From a checkpoint of a small transformer trained on Wikipedia.
Training: a variant of Muon for these matrices, 768M tokens.
MLP neurons of a small language model. Each row is named by its layer, matrix (up: input weights; down: output weights) and neuron, and shows model dimensions 0-63. Each number is 128 + 24 x the weight over its row's rms, rounded and kept within 0 to 255.
Before each neuron's rows is what it responds to, as a language model described it from the Wikipedia text at the highest values.

Connectives and method or manner nouns mid-sentence that lead into an explanatory clause, such as so, which, where, when, manner, way, reason, in order, and diagn(osing).
L7.up1237 [124 142  85 141 124 164 130 150 101 115 157 154 165  93 118 137 137 127 102 111 120 127 123  85 127 181 133 158 135  78 157 139 159 128 124 133 170 125 174 130 136 118 176 124  97  91 134 119 134 144 144 103 119 140 143  78 133 134 113 164 151  97  72 144]
L7.down1237 [130 115 149 118 131 109 134 136 164 147 148 112 152 116 177 105 113 112 125 125 125 141 104 189 105  99 126  77  88 126 118 130 120 120 131 141  69 111 113 119  97 111 126 141 141 103 136  83 125 106 129 112 137 151 139 150 174 120 121 134 139 132 148 131]

Relative pronouns, "to", or subject pronouns right after a noun phrase, opening a clause whose verb follows, e.g. porticos that serve, meaning groups become.
L7.up2723 [139 119 122 163  92 112 135 117 120 117 138 126  95 138 157 137 123 122 175 133 156 118 140  98  90 141 129 134 151 170 168 135 109 123 148  91  97 134  95 160 124 123  74 101 152 109  71 116 129 163 129 149 143 174 132 104 120 107  77 183  94 140 120 106]
L7.down2723 [137 130 102 103 114 102 105 144  95 132 144 106 119 197 134 111 122 156 120 165 116 153 113 153 169 131 157 123 116 139 146 162 126 147 145 120 115 133 107 161 159  83 140 113 129 125 109 108 167  89 171 161 106 125 133  85 107 113 163 157  85  84 109 154]

Closing == or === marks of Wikipedia section headings (==History==, ==Taxonomy==); weaker on spaces before numbers, periods in abbreviations (Ph.D., p.), and closing brackets.
L4.up2832 [129  38 118 112 141 141 177 115 151 105  94 111 121 128 132 138 111 161 159 157 136 171 133 111 159 162 145 130 108 125 107 115  88 130  86 122 158 106 143 127 153 131 130 147 127 165  95 154 135 155 121 112 102 171 165  99 151 165  77 110 147 102 116 124]
L4.down2832 [120 142  97  94 133 127 163 108 143 122 131 119 146 133 121 146 155  94 102 173 159 151 135  94 144 145 126 137 135 137 148 128 111 108 145 123 132 118 159 114 117 119 116 169 135 162 116 130 111 114 129 149 112 108 118 125 122 155 125 119 157 103  92 119]

Function words right after a noun phrase that start a modifying clause or phrase, such as that, on, into, to, or a subject pronoun after a comma.
L3.up2804 [103  87 139 139  88  98 155 137 138 115 146 118 153 153 107 156 119 124 111 120 129 124 140 141 129 157 152 170 119 143 137 158 128  99 155 144 151  97 112 143 138 137  92 183 133 137 139 105 119 133 136 119 137 121 133 103 164 157 138  89 114 134 128 111]
L3.down2804 [147 134 126 126 141 142 134 138 128 145 120 159 106 129 164 107 142 129 116 151 126 140 128 160 135 125 135 107 162 135 122 147 110 173 131  83 113 116 124 116 143 131 142 109 106 171 184 160 122  88 121 129 126 115 129 166 115 116 165 131 116 157 139 118]

First noun or word-piece near the start of a sentence, paragraph or list item, often right after "The", e.g. place, way, event, Im(age).
L4.up167 [ 85 140 109 113  66 141 143 132 115 109 174 137 133 127 189 118 120 131 107 176 144 125 136 162 114 131 135 139 128 145 102 136 145 131 148 138 133 153 156 173 155 182 125 125 138  85 169 133 143 136  71 137 120 165 146 129 130 105 127 116 135 112  89 163]
L4.down167 [181 131 160 100 125 149 111 104 120 128 123 159 139 138 136 121 150  88 144 105 152  82 128 150 150 172 114 133 127 146 149  92 146 123 104 112 123 130 157  68  85 149 124 145 103 111 104  99 120  86  72 127 120 119 139 139 143 119 185  84 124 131 102 109]

Nouns or words that complete or follow an introductory adverbial phrase at a sentence start, e.g. In this context, In the event, In 1986,.
L3.up1802 [150 145 160 124  93 133 127 107 138  91 129 129  90 121 148 153 163 139 125 123 143 123 154 117 143 109 106 120 134 151 135 121 175 130 107 100 108 122 156 155 145 107 152 146 106 116 144 107 118 107 121 135 106 140  73 136 154 119 180  97 118 123 104 151]
L3.down1802 [140  97 119  96 168 170 141 103  79 134 111 128 149 124 102 107 174 124 116 176 127 116 109 140 126 134 126 130  83 115  86 129 134 110 111 112 111 145 115 133 120 151 116 173 134 106  75 122 132 154 164 122 115 155  73 109 121  85 101 104 165 181 139 104]

Pronouns and relatives that open a new clause right before its verb, e.g. "that we see", "what it described", "It then", ", which aims".
L4.up2083 [140 135 137 148 105 132 154 101 122 120 141 121 123 135 128 139 125 143 131 113 187 128 135 152 118 104 145 159 102 119 140 106 101 162 133 107 124  84 116  99 118 124 166 128 125 114 142  63  95 149 171 106 132 137 161  69 156 108 117 126 143 133 151 141]
L4.down2083 [116 127 163 164 147 157 112 117  81 141 111  97 106 135 135 140 148 138 152  93  83 141 141  89 113 140 122 137 162 118 156 106 168 126 162 110 151 114 143 133 105 157 130  98  84 138 130 154 119 137 118 116 137 116 114 111  81 178 139 137 161 136 125 107]

Closing == or === markers of Wikipedia section headings (Personal life==, See also==), and the dot before the domain ending in infobox website lines (umich.edu, smtown.com).
L3.up790 [121 114 119 154 107 135 157  81  99 125 150 150 144 119 129 103 143 141 118 138 122 140 139 154 136 135 132 130 117  81 153 129 105 116  67 137 119 112 125 121 136  97 135 108 110 160  71  82 120 115 133 151 170 163 156 110 126 143 130 105 128 149 128 118]
L3.down790 [159 146 110 127 169 173 155 155 125 115 102 165 131 108 110 125  97 111 157 147  95 114 140 130 140  91 151 118 129 118 118 145 140 107 115  72 105 143 162 104 115 143 119  80 183 176  80 128 108 154 105 132 132 158 130  88 130 150 161 124 131 106  99 142]